From a checkpoint of a small transformer trained on Wikipedia.
Architecture: LayerNorm before each block, learned positions, biases on query, key and value, tied embeddings, attention and MLP in parallel.
Training: 152M tokens, 9284 steps.
MLP neurons of a small language model. Each row is named by its layer, matrix (down: output weights) and neuron, and shows model dimensions 64-159. Each number is 500 + 40 x the weight over its row's rms, rounded and kept within 0 to 999. Numbers have three digits each.
A block is one neuron, or neurons of one layer that tend to fire together. After each block is what it responds to, as a language model described it from the Wikipedia text at the highest values.

L2.down132:472534500482476557469469531533547538583527446594519529461519523532457503489533502502459487452556530511513516445458523537596526490539533529450440424496507485484484512548496527561418495526467532545447490502506495439497507533472534480548542457480513464639494434539504600488491471465423485537
L2.down139:489485451514521436483476468502544468480508456532469511456505528501529501517522421518499495429491491486549451516394469499520480564560471540515562452548526480433521555442570553534481576483522460533442560444558446465583447496546500520505562440437470481505540601494477486472498487523570496581
L2.down181:495506513495560475529417524540527562474451470402521503512515504517514556514452467504453496499492420490436599507501465476477555499515525506464575510476613506531551480499472555532496465500494539536524515437446486498517446489570478500447474466534527436536431496492537478479487519526423527507
L2.down338:532474532461564545543488448515529580499488384528494485487505493434530538515464496518515453509492386511494509465456517432525496535599468492500513474476543536513518490477522547566440462492508446533401475499499535584534542560524460541470474508504501433570401432465578508529521505528510560375
L2.down347:539429546493567527450527527535518469452446459525487485515544485459472563490525554457458521478465502546497490541449507553460487559482518552474534509574387501431498467491526553451583540493495489451486534555522464458460481445539426522517475429539513486443480516439508464557516538562492468529
L2.down366:582439537499502535497516535501542472574500409523455404472501508472485523469497441434491484420514532420426537481536543505508460492561542401526604481508526522466528418466509429501509474442533476580529450526551540506563494515473449512509542492564587452498446512460538511474478517503499527525
L2.down424:532493562582514507506493604480545517427482451516520472524547475537514583497525497387475579376511492492490508562524520574455475508481488462522491492505532531442498455481483514485502533464473550544421512483510523459475510494508500462511545478514437440520470506458460499465541570519485545465
L2.down523:528564511453540495495470460504580543498561407449512448509461468467526533531422479513518487506527479490494459475521457481469540566560512492481478412477555516549479522473497502547483489516515474549476513536534540555485440597503503512478496549547487462428481490452521478554517510557499503418
Responds to: Mid-word "ut"/"od" pieces

L2.down35:541540431504428445508474458497483499484521482481477476490476504520511536590608490486496436497529458457499516461464469581487475565514454525470523475560517525502518553489540530489430506435516491581455458503460472508463454479495451470524589432527553430534529454484532458502460535581436572570
L2.down242:512458489464459486510502503480460478453558435425532514484538483479482532560503463396452483504577498491463434456491481512518458526505610510529464517403496487510543502453536524487502428517532544566565481533585483512536493507470545490521569559541497525571417471521467549484502431532489551529
L2.down244:499557514470573522609506451505604542539490431496520476456416515447473554552539534542523457539520502451528465451530447454543442498465528487446517544504537494442480535522498538550492509511509438500445518463548564472534495534459484466508484499476568504507467502495552456491476532465450508504
L2.down370:495513522519560519423465505464572505542475460460532488451454456521550557455482498476421485507552444453420476486518550510510575491483490493462532480617478535533474447516440563535471481478462479534507544469536477478472448507528542525530513529548551487457510548445539463537480477552498532516
L2.down425:553435517480565533501507462483562442492426434470505504484511473465575530528527522491550450465496447520468448490459500449554486594555471554508477496561478499507535563515530533524481615464519490572444533501546538511503476594515485527453523491518519441423509543451498555536519503516504499499
L2.down451:473428479514520539535504452525504474530575496481536560519418531581492516489466447518525585469529581415429535424522535491430496511537484531498433444549495499505457523498492484381474491509519465471534530475545587511522504471550553561564525538524594480455440538551462465479492446500492537503
L2.down592:570485450481464450496444477506577459447540461454519529577475440513471547507468524509431511433490507553496499566485443491479389557543553508537523480460482535503474460424569585545408505479520458532508531495523476525495531511552449511573593511548481496472452445482525492454495448547512558550
L2.down605:544529431411448479528478502531526503430612469444466505581431554469465544490561566524530492492501475501482480514524537438522464579446570440496535504549478560450577449475499527551452487458470502518453535443509425525437406526514507500549503443512495524501534545539524478483488512506510553503
Responds to: Clause subject and auxiliary slot

L5.down376:456529500542492488487476486504593488502470480498530529465507549521476565470473561453448476484543444537481507488502540536532498551545452526511524498480516457551488568512529403525508570574498528529543532431576455538492495450534477458535443500563505553525479584508479480503522478486422468523
Responds to: Word-internal "le" piece

L5.down529:481507464412514457474500493509510460500462449444515516524517510475455408543515467465587500532440515568493455520427510482485540559486572504462433462520479488477453514501481519490517490521573514523491498550562548556561493465522512529487567444492585521577487435472517472511493547524504454493
Responds to: Clause-initial words

L8.down173:465509434517532493524502531447605494490458511506515488508488483505523503548415508487493495534584450462487497485455493461479470465553548492429539507460576491444502538530452425429491519479568475484502558548514502532506539534515492401525570484477515486511510550493535483541481495570500537551
L8.down233:485506485494453465508546458498548529513546497389547423485548565451513447458473509481479490528519497516577486470478535571507449438487503465507508529488493434477574533626447488474479559517555521581487555459550525500587507521489537474507524482478494464532487492503430566563418506572492513494
L8.down279:464547512582454504484477557529501580503514511505565505492531538455484519459455516470489533472465524527526558526506512426456544485417526440494521493500452442486427435504491488482514538511545531525518608508485484506622477534545529412518452419446447453547489552522574433519485502526463483517
L8.down302:499424492488470494462583494460487498544535533440494470519450490466494447528560498496563533444547462489495444531493494475470475459456521560449556456538525520496502504493547542482428487513501475449545473549494452551575469525478474454450610478605483441584521498492493581508525491486558536573
L8.down344:451519488473512490485482568521560447599528482483468534475494565496525481536486546534509490537473507488559582437425496461420466520526483474439575507468552482505453473571465464480467509478513453487549568509430417542520560553532571460499458487466524491572481536423539504556513513536419528537
L8.down357:471499478484539483500488513409524484542460497501448494486496507530511448479545566475486512503502477440516484570436510471539537466446466467545552508485493468466448532594485455544481504524543484478459541506584488498539516455532594507449520507514531531519469496494469464538475480549457436519
L8.down460:469390510484489444461517465510536441496456602548436476479451563549500515455463540501487517441438503464544510501462569507417508539461496502519533566516517484455504556581404501504492466502507492501511534528557422555554542570443492482521464529457482425516496529539548498504556469431416512467
L8.down507:537443478495528476475502518441444523552462462463444461517470513537547579514535450484553515501470424493585484554513500563510528551558519520550494483484476494546460513531468481469463508515532520456493589464492474497473485522507543503561422479491525560532488468530506405520542506513481488392
Responds to: Mid-word continuation pieces

L5.down456:510478462511515494469497519518490500460496587519469512530535560518519480536487428530539471482558482483525546458454475473491519607541522522451495500465488546562447481437460552450554638522503486535490561426464446547544468519534451501515448426482504487509484472518532492535490530537443439535
Responds to: Mid-word fragments after initials

L8.down108:503494537488556461490448445523528499402551594490491589518526534477518540500488515519453520561568470525464447498550449532500502497543475538523538500456440526489555480470509481444441575543545460506477488490566464509464500482504503553537478523525455502435489514559511418489488532480482486384
L8.down199:560454554494477505454500484455523560472458644525419498529492505505456589530520547560537457478524502519475522531496472539509492536482559444573514539511486486524543443526495495482500515432536439512482443532495566553450543491501479519494551505515521496447509479454508522437490502496496476304
L8.down303:549441451482505496515461478469570504464498619474377422503470528490519510430481443473497478487535517486535507463488507574476456528463529504540551526495498438551517581502481488455449529482557497533514480477490550545508504529502514493527497521553533529565514510528443507549513477517476533327
L8.down466:549503493487569474526415472495503525525473493503383489492477552484517395544518489500479488549503432565488490468488561566508546523550586480491520471513519492471458526495514453527530468444550521501494523564406482561527548506466489477501543399512476498528553504534547536466495515448538452513
L8.down473:512516559520368470506489542460475443467524478544517480500526502501416490543525521496406468499545493472460510565541536487482471465513468494523562516565414459465521535559493509551512515477419523550530478485572443431527510532570539450449500507548415548584484514521505471511483465473480479572
L8.down478:595526488466503520528501443522542530503508555553507489459513467491580522577466518481501518504520416525621438509461417443516476510570570478475425479528490486553499497432517556480479497500482483512518469450488461505537496554448554526508505510490480474528439444448478483517575448493526483493
L8.down494:505496483441501469472536407558507484508525463517530484465510508479425531456502460507531435471567540515528566450556491507559428470497527503459467538551539504504548580503457443449534509550520484496503509544469548507479492460470563475562464438481472462559381494493516467498458478554494478374
L8.down572:497549464502549476517499472426539550475545555454537463493469521488588443482454504464505456535490463546518550447499506575479500518535528513510541522465513497505526559556407439476464486490580399529458494479541497528527512499522473471526478516489497492622510477483456490570515447451494534514
Responds to: Clause-start after comma

L5.down442:464453530467460491431474430509544541520501504594551520578406490532521532499519510493512562511413548434444459564457487536478532503518503520470483576507495504531446473486404537477514478521502507548514532497499429495602503478456480512514427610531505512428428489505502505537505510518489411501
Responds to: Mid-word completion pieces

L8.down26:475478457511450601427530491494509513481513511558510507470459499558528491471584495451602437526475453494446554459517513517474557524529486509518425495505514520524478498501549530495497519494463603512452551420537502632563512522540443504470505532547508515524485542429507541502494500493465506488
L8.down166:525525572547523491438500448515512388458475435567454491495531523520538534502501484477446550495505477517529556437581537494511547438550520467511454542513471467494472500516487500507544508521531470456453495533441513543479477483503492475550469484492519471488415466536483516460510583596416489371
L8.down186:540544476512470413531536511479532509510511535504495441508517548486501491494564521518508471505532449499463490522508580418445457494433513506511539522492481427468462523560462462551443576525545507569480489496513504521544529487506574516494517466481454549490498527492541431558581471461401511475
L8.down190:494455478469507501503442497517457521495487487558503478501556547483500409535441440446491425485511552490549470495489432459507521539457476431534524530492555487544508513483521487506527570475537434478543469523481541491523468528490600538496462508459460493460578559557550529499507507426491521448
L8.down265:468504484503499500507514516515488504540605542441460549513460470504540413495402447521522479546454527481469568545537509466524521599535459475566594517527500442483523436544495574497488483465503490451513510478497456505496459506537499520470451446570451493493504565433499522493515571499534519508
L8.down435:502440513542503517486583537469458508546495485446494465455469528485505510527544455517507518454495516547523499476503524497465483522485496495516539495513489495475471541553386491494523550554543490505476616530512485538541515473516563518538462391496446474569537533453518502476553488403435495509
L8.down517:486575436549545484534523482460465496553487551533459467457464531526449554521482487453523499462518460491572556494511547531559423498555512445454465529452493436543530537566494494433541475478534472531504536467456555495491391551441468568580407499484502545492454534505530458449586523533525471503
L8.down556:507478521516446549499512514536493478454474569471464573470430524552456381520503473524452454538524421471495463481519440529466520516494495456565560532504528435501479500488503594547492534541470529516569497444519419500548475514469409434513492472562487519497508485495521528478517538527511490574
Responds to: Mid-word fragments, especially col-le-ge

L8.down93:493515464526524464551507447528454484466491528543502428505504529555459516468475513476527478455476511502474489464460461530479597499471509485508487467473487466469518470456554526465446557533503582585465439494482542468485474487551531492536541519488518510476485538481495537518429481495505491556
L8.down122:442513539585470502485503516523503443477499526526470551537386493447545526537490491384452499524506400602455481447454500482493469556481539512494513481498477575532532596454471514472520495549474494433572492500555494447528443575477520507503468496520511448567471518551542485487542516482509511468
L8.down178:580464464545491449495445451499458486462456517534521458449521553470557557545397512469467540550510562544473536424507489487441504467487477560541483589519520459501505461433503495521548506524518465524487464594487492494466492511450534499465498566494548512510503450480536461556497472488504452506
L8.down191:516464500538471466498512503447445541541515518476507475526449508582468471473509528548446465527501512473514538558515493421446528535484473469541544505566498450486422566554383478528458553552504482515444541574535480515497474549515507473458510437487462483553500509552587469506586478478429491502
L8.down285:559608519501533518485504438520461512535507434445483481461495498502505525535509491513590478519471508488505448531579527497494512465527500451531484450543460484481509528474556530535554524494520438504414539501508524541382547558522449410561457516520529521521455509462542498525492439525514451410
L8.down345:490509469464577521438461478463535410475432513479486464547525489544556540545467500506508558430460473563580407532584459463524521533519523447517581543511509543535535496545516499475478509546485482477499440454503484430550514490502544446494551516546570462630439460520562468511554512480502516472
L8.down523:516506483548512493464564471479501535469419411504470545499388522479519438500477536517503538488504489475568542556457478478471548518457466472479508534474512437445499553494510489450517481503555471503557508494472473552484405550547485442521586447480506482505511504501526458473530553481429451527
L8.down598:543498516484501441442519454487564446492499499490431508530539496492549581503424514541506476476575501505519443469434494528556454509519580529516515559540465549518512475428466508488475537565521498452437542520525538555518562557529471499513514505533470507570478526441471488454475437524536500504
Responds to: Sentence-initial subject pronouns

L2.down83:547562495560549523481564502480508482534473471439490519473480477542498469470456592563521561490541501546450527452573493486475474467608497389451470488495512462516530518451539524474553504467470541431455466493566550466422459509482501507565463568496454531517514478460522447486482525543505493527
L2.down272:536509382519516481477461476494491472500524457551456516494466455437480545522530506516494504512555460553548569478426487580546502491503528459472501536495519531489516515457541561548506523482503408563500558517481451432545521549532502519425541481476601415473536507538468467512439463555470524516
L2.down291:565474498492438507513480591434504568485467425513475448492471472453512536537488484480458482459531480438510562554523565446494516547464425549594558570559480540474433466518482478518454477508510518457517478475568466475476463482511518463576579438533487452466447532550470506552476514462502492561
L2.down368:580496501493479466555480501583435608548506491466517525502434573439444424402459478474495431485495458450492566436526527458511517445503547493553550507485541484491471471457525476516420487467492577610568460482466482468540491476472485506527486458441467469556498519525446541514503501503510523547
L2.down373:561467574483471487480448535466522574417471441494528488556524513506519487536543491472502497448571447506471538503441520465534486553514431515448522498588477576408526433501508480504557497483503451540514556482553476473511481532476525528498600474523490485464427533508509506525448596490477509548
L2.down410:469509466459514451526455475478636482489560451509512451469490476519525502582457522501425520508498427487484500544443478533448428571449518468550471494564532522464466520490555495530497530550451485531450471450540457401491537517466505454603457527598502499443443479449538496521498461529501527548
L2.down508:503503484479571504545467505528594570502529440437419510505504466496534545518459476543499483495560410518469527460463475482531466516568457387560548554462477568520474469496605526485517454555504475502445505503492519494499512492531521489475468529550573431502441525516552567506499455526443524554
L2.down636:516499496494426426538507519416511590491528530474541441600420542494570495524540505493426544527507405513542489574478495461492510529471504467583487513504468445429511487509543502482469490466563483517498565417523492479517515583528502458490570475503527520512478483516492460508480547467507597444
Responds to: Wiki markup separators

L2.down13:507447449485552475497448473493562509473513394480488469526538433463506473547484483569471533499505519505461532421508502469488466500522596515500504560489524489528530533520516483429507451470512441526506556487556530507535498625505506495580523546461566469564500525503537492570547492513447539529
L2.down153:500549476424573456476506453548539556519549526466497556558516482534462506490452478517441498514422442417476505571493438455468451480489480488466505494545500506559505471506492536560454471518493527507395429588519536479517514513508474562581492523532471428426500525444543508497503459573477442526
L2.down231:524556486452481459595488475505553499538555401418518555505483490433521554543542515482435512531541505456485501561471496482520522501513497534545493516510547441485519541424472478505482420485484544554405537505518443462556446481467560553533504538507500483559504509497475437501467440491504521532
L2.down312:565533537458558558591498524456531496467515447471524535486496475556499471525486495488437471399521384475524489509527512503498529523613550429544506450565463468510458528533517550546454474470526466519467489522559495541551532466517514569434475523541504474453507447494588466531456500580521519572
L2.down335:581477476464476484420501428398464538554521546572494477484461431505499553482505503477465429414447448493450504424471538541504539526510473520536472503598526524586502560463507439521507422486584472417456474527543512512502489542501441485503543508524538505569522431487467548544452463510527453440
L2.down446:484549459480527497510453521521522470444518476568514524449431544491568486505479536508477523467577455532490459528412553503503460518582428511487553492532517437508446503495555519505429536550469473477651523516535508504522540473468498443561546435503456542469426471522521462500516550469481531461
L2.down530:451519500495523567512410480616542538469498431460539512474515460494462465476489499479556515524513491473400463466521431510555515431509503533495446466512481581500476454405526531508527497547375480495517501502504559471540535449432503566479504479496465504498476475441559484454558507492495467547
L2.down600:499504582530563487567482468467537487463492484558548489535531506451498470488542482445442483483528453459473523488590502530522561476526533534537533494593471425491485464504499529561502471489513470541510582458497468415580461515450534491548436496490500526437439523528530498472526487442493529533
Responds to: Word-ending fragments

L5.down499:530472541493514555471485441530447528482553513538619496502493524478471522497503516473482424411603474487528531415453505501466510577480504508460474610524503492533486521532509435481513448488495568543485562479516529490456402513495533500544509458454497547533441480481484526522520513523442448445
Responds to: Word-initial fragment pieces

L2.down6:532513481473508559540460451457562469530500559530491488460437550513612486552453477503467517475495479413465495556470495494495453491533483533448522529517498450571481537487504479513443489434508500510488506470454472519502490452502508494563554520496522517547517473547492497486491439500487530415
L2.down71:588480498489457493495549498428510497509502560534507459466427554474545532551593503500559470502519492476539463525522574483464504568459532497507479563501437463514507557549469499484434578472555527558461563446464462594479469525562483416483481499520507530532509501564459548488472528474430515421
L2.down182:534476493483423456517510537427509422516483558567529502446494560547579489542513485507455505496500563501585547513500512508440476497475431495514488552478513403480490567550437451455504541454576478552522521497497458564518483556542486373493492496519509531529511526560464504521445522491485560521
L2.down185:444539455510510486505584464426495456507481489523514424514512563503549540528515497573456556509493493502530493522469499495531490475494498434517484526525454519493527511508468488552434447499558553558536452517573462507559484546584543415512546539408518566511499482531512528501496483498468522458
L2.down202:523545441499446593489499458467508433579523557475454500484460514500562482491412482544406558538434511451556493544441497471514487521502528479503517436475519462559471514510466562533510486475503457515537469546487502537469450472574506469558490506508517528512520517536520433505519488459492528428
L2.down438:497493507496457484561521502442512551492481564538505506505476575520602487504495495512430506494530420577550536491473560489450482513469416410540504509505491397499484516537517535456463533470626480446517488482504449508511506496576513415467540479534519510560467511531500496525448524532477539465
L2.down493:518463510522525501532493440458527534514496536494517457554405477505494532532495536540455534473506590486473507389518499514416549457506473480535515472504469496524414434467452509533480534490516457467577483516549505526468508507513455479541438514603464508487498531499476541547473493487512541482
L2.down564:534410496513419494499526547424477456513537501582530489455535510558515387546538493506485469496508511484535513495482553481447521482474462511508528580530503481495495516540491507465498526482562563490510541480486400539485513572544455439473521491553542527548541514593465510546464520481497580571
Responds to: Word-initial fragment tokens

L8.down18:539535503577535499555561497507504548530526526462500441523508570559525466444490464472444488497496501576421429494545523457472499491536532538480547528459540551431503502431560557509504524478462494546492521524526513488512490515451496478485473508519511477508601451427505499554453441460506508602
L8.down31:518460555454487455453447509494568549553508557467493449520421506507468536457590523531478480464530499510589504518489563598511493519461510553508532486591423491448477507533486533482506466458553458531542477529446464493474510517505478475490581463480469538491454497437451493481474506524431498513
L8.down125:533428474530521561459492552486504419494460501516489458493462580471437443533532473542464499516555509470547465427575493452484516527437496505467529501490518515508533453546451536479495497433531438497472508495558538503576487516563503497508527473559434510496553493469575577527432540405484488480
L8.down257:555547456493519523502464465484493522517503501483535540504471474531398527490520489463538523459477535487451537520488498487490541525530507478449564531556460478523448548546441481464558557582494530518472562565527448482535453461470475509503518444423526486546401528459477465509514516490411544524
L8.down386:476474487448561544617504493465569588502449490564549472474538499503474490507496520495540507465539505482546466521511521493511550525602431533466543513511541478452536508572426497521503527468514492522395488436518533553508437513451491482527565488484470511500567473494446510542527492507525467529
L8.down486:518463447547529476567455464565483487483574428538501523523520513557553504450471490456546494491493509557502485542519482421478511506539523509470471490480623515457526522456523463450527530495468556481501544581560474464408471484465500488533493412479562415534574490558453356481547507470463503446
L8.down500:546550485584528572551574405439513418530492544492475541482471460530532601453525404453486497495481494446452484480489521499579530467535533492480510466450516514519514469490460489519456471426503507450507514433508549541522498534439518511498531460508502465499489544455500440561555454519491506492
L8.down526:489578503549481491510490481486505510448562518488493465523548496548550398469491440459489485536416484473470448480517500454465517555520493526514489475420499516459514516508484547604469518439509564521354502472573505544498496500454532454500532511520471557567524496445457616513510493488514492451
Responds to: Predictable word-piece completions

L8.down175:561530479539485464498566426480467479560538561516483483439458562501571505459501500484466477519556483505514584498527503466503531445499545458506488484481481410508486543532424520530484583487536524480481520542479454568534462564494554516501520487469428544527496584516486474523486520522464540421
L8.down177:529535573492520450495492498504496509511452488469522613473508461555517551496490456572569495543536487584529446535495455513502456511471493527467535494491452527539444451475480546439545496548613493485482562477513536498545517507500441442566436471499447544500489476479499440507531530521444518411
L8.down195:506479518508479537528400478522520570483454534544519494385436555565490439457494482478523491519486571447515513525542459563547561447470493508510536493531434492503543471508449573574510519450477489500448508528484518556528473512504502514466615447528421507568540533492497464489538534461415449485
L8.down333:533505469513488538490554471469439520530463439518544469432456485572509477518509516489515527440535513550543511536445424458483547549445511459529538509484508486517483522558374468541521508509552528493446566517501537454496495549527557518493515506466474520587437494482495454555515516436393472534
L8.down397:482486533504435466498430479505506537470485534550520567461506453496514469560538513470450578431507486485488490491536515506421480520562559479555471491476488524519494502457506520486537604492558503505588497431459529491522477542520492474465496497534578553509376452498458494572464539485501522572
L8.down525:419525511565473464465430551482513529531567457476553500417491573497520475460485571546461547452508538474490480493477470525507489524569500453496471466511425518479418490539457513525497576541467472535558503442504495501585514520496551499506613522475458523526481562468487537497498580493468432561
L8.down594:561487477529436579500515470517498589544501550532412459459490489567527446489501495489468497563450487467475503528388550469461536515462525471452507547546446470478540499538496537534443536500547505507493580488529483562520538519427493478436532454534456503523527458558483578564495505425468486512
L8.down610:453484541502483527417554491521497530521495449540494478520466537496556524546473520458525535521503447514535597574495502502475472538523516465494446501592525512488541510480468503480537509470482526530541528454481501503425510479512488574517413518472494480511511478451446496475581472461500542353
Responds to: "of" in institution names

L2.down3:525482535476445539477492520441468487506568494540482499447511517490517606543539487497352520519581525530530525493514557481477535540515503447535541530494520481458504535537496491495500465490539529468459533404502480580510508587569534456503461443551461455541483512517497507531493450476425511510
L2.down5:512477526484440510530505552424454420478517436544482455466533504462494506534522517529448529467509501507606532489522518456453501522421542549523556556449564528484506482538542499485477481445558543497517520468458433529447519486606489471521511474582497471562520515562502544531453481486543571568
L2.down156:559522482426567514502545432395512500449507583408464459520488544474566527578441523480489491505502505551462501466447509616462464510555502490531495527475495450464458470450497526490490506468583521548562458513479509539474502448546491475483495495498545476500461445459504445521487550535543513436
L2.down228:526439499459449500504558544442441471494533445488483488497520515432536513567517541483454542503520530526547549483526571479407479526508510470514535545458532513503522539526544428453522512453551565527525528506504467504473496515609496424515513495558519525444494512575471522544491495502570523582
L2.down345:541479522499476565478559549475507493496577513506438428529508531478537438527491486528488501482485554502540536510520531422400464491486530416541566443451538483483521486539444464493507518481519559549549531581514487533452519540578496412489481466583538480440492490537498537549480500468496511441
L2.down381:525448508512446471519536535419449494518493580521493460445479546523542522553524510525469517530499491500600529525503552479421506509441499492506547540476511443499503572587478474468494532471593529495498516464499404532507519510581485418534489494538525487555535513580430515564452490495497552564
L2.down547:546482470505534517444537423422550500515530570557445525490510430423583505468445496500464469425502428527486522505477543468523517518468532549584419512572499496485478542439458532473487506476580528462467475508518467510464459460528502462481469534577565504522476504554479488503454448522449512422
L2.down570:527528505492535481494484441496529521492475457423519519542518571583538512498572496500463520458573378496503509498489525535530479587533449457526502479443563515484517569501513496495450493487489452476495527434384474479485489508531501533442504501532573487525442547463547510485488509550466547530
Responds to: Mid-word subword fragments

L5.down189:466515467468453537426534575470462485530477517506445495492512534511554543442509531540474566526452511539543594510489522464489480445475471460505527483543501477482529481528506473465479537433518556581456470511489470488507584443507471446505531460519504506484485480524466504465510522492595583321
Responds to: Of after nouns

L8.down135:505476535481425500572478459562606561485456541481517479495537480545453494573468483468458508584478497459488465462512518587487451509500553463509454525562462534452521457490523451456485452537500516541525452505415549514515438504456543560467500513433555533481495471463584475545500465505502428546
L8.down141:529550521523532517459564449494518474479523476490503450475527525503540496550414512491541472554518442507443506500511494472436459503489502516535468484499505500510475557504455449573541514614473506552464523507473576554503459476458495503486512484534554493457473527491547471562522488529508457512
L8.down183:509466483526550489434449561410488470488513502554484490515459493491507507552512568555511528519509510488543580475504480466467495507490481493534560475571488438503540501565502465452492434502570485582468513416510462502486515472579468472501486468546599484483500485540471510553457460492508582513
L8.down243:518501470536452478521516499472443489576532523454495479450450494505483483523493558495488506544491558492515523525450478441506471511506498415486559535524449463422416472498442460538491523515499462527488570495565533495579462519529498545460524441530545449507525555528468470521536596445467510475
L8.down312:502520515485448462536474540470501569490503471517486550485422589476535441527515586552511458472487442561487569544536496454480506493397469495524545533498512454507444568512425525490495553587557501448474566477486441503588469518519514468433503449523542530499562524510534479510508557510405537574
L8.down327:497521493488487476466517405520527454494570417461465548477511474534490498469509459447530517521520561506476588495512471574548521519462445483534513469484486498444537540530542460445497502492486477461481515463464516470473527488506532545494394514480453491506518600570566460471543515548410511442
L8.down452:491505496509472468525503497528458512516454531502457546491438495528450448514576575535479472474508503489471463563482477440453520526409518459496579561545455483484406491559412464486475563563562458526485543544466506478543512562508596482511536440522527481531439510484523513470569488454402560522
L8.down621:467505467604567460541493489503474561471543548467539463432559475548528486495528465459435510464499424536524466455519484483447458555522473464551485515527485505470542474461498548540472497491536458442526527502445515473514500448502518519541490537498542480533538410431490501519522527480537541533
Responds to: Second-piece word fragments

L2.down21:457572445524557482426489517440498505499556533447516482531486468495526505457535427544481472532485519531481510498483544474440454589477509440541504534532527522440479509486536499495488414478551569494555496522458471468514558559575529416514503497453490504481497487525437520537459494508439521458
L2.down86:560445515529460457481487467480539437495535536560507515591419543496545530529520469492492515648470425508475442497423556513435500505498501460560541557455524396481552511482555543459456536477502478539555511535511460545549483500492444453530533498477493516560464452487511488531470500515499525416
L2.down189:546530501439523452532528454424572472496543565443512471481424514550483529564514508552488537506470505481509542453464482500447453498504514448567487519454506405480443541417460528472506504493551458543534535456538548455518453497528544487493519551561578528550457510502526409497425488458489583473
L2.down209:512483489443497467523429460429558396459517420476457511546477492487522474568460483493506509519450470474500541556401495545508431546528536483435546523569508488489506555514442526517487572550519557601455482437529498461552438532525493519495529543547531471449549522458504551544495444554469572430
L2.down217:513475558509425459521575575437413473515531470522491479509538473475516466523524524480438515522501490532594522454533534460441547489464485542519517553501547490496503526568542513466498469456530514483533502473518411498464498525530446444527486501556507527545505487570451513545472447478545538603
L2.down287:539584495442465459499476463434568540525519513471502463527459470537518547585467523517442537613505393546483575460507533483449506547537509438548523542451539444458497547468438512535476536501526466524492531462490463519494447506512521503481528475523516482472517520454484489511450538504421550438
L2.down577:517572504528510390421526463444471498474473493467501518465457576516583500540576502510494481454461475464499532581511536500473477559471459452534544485517504528485470589511562540535472528506514500519434468509528464458526568477555512455554630459494505465457473536527503503497482515517385548475
L2.down618:545415511493428474524530543433434457490568534535488464465499542508539519545533496523459513513514469518570515505484503468459503529452519492505554586482544474518495540543521469464527508441578528553515512447522449537503481484606480412505502470561523460523505524551461521573507477478540545567
Responds to: Clause pronouns and word continuations

L5.down519:461583481467489408474529460502474516472508452515493511507464482507538429511549460524522484558483538465501525461456541437540519526498548508532476555502508614504461516516605464458453516468509499551522393493472515475511562440489504448488499520454479485505545479515443494490557574521515561533
Responds to: Mid-word continuation fragments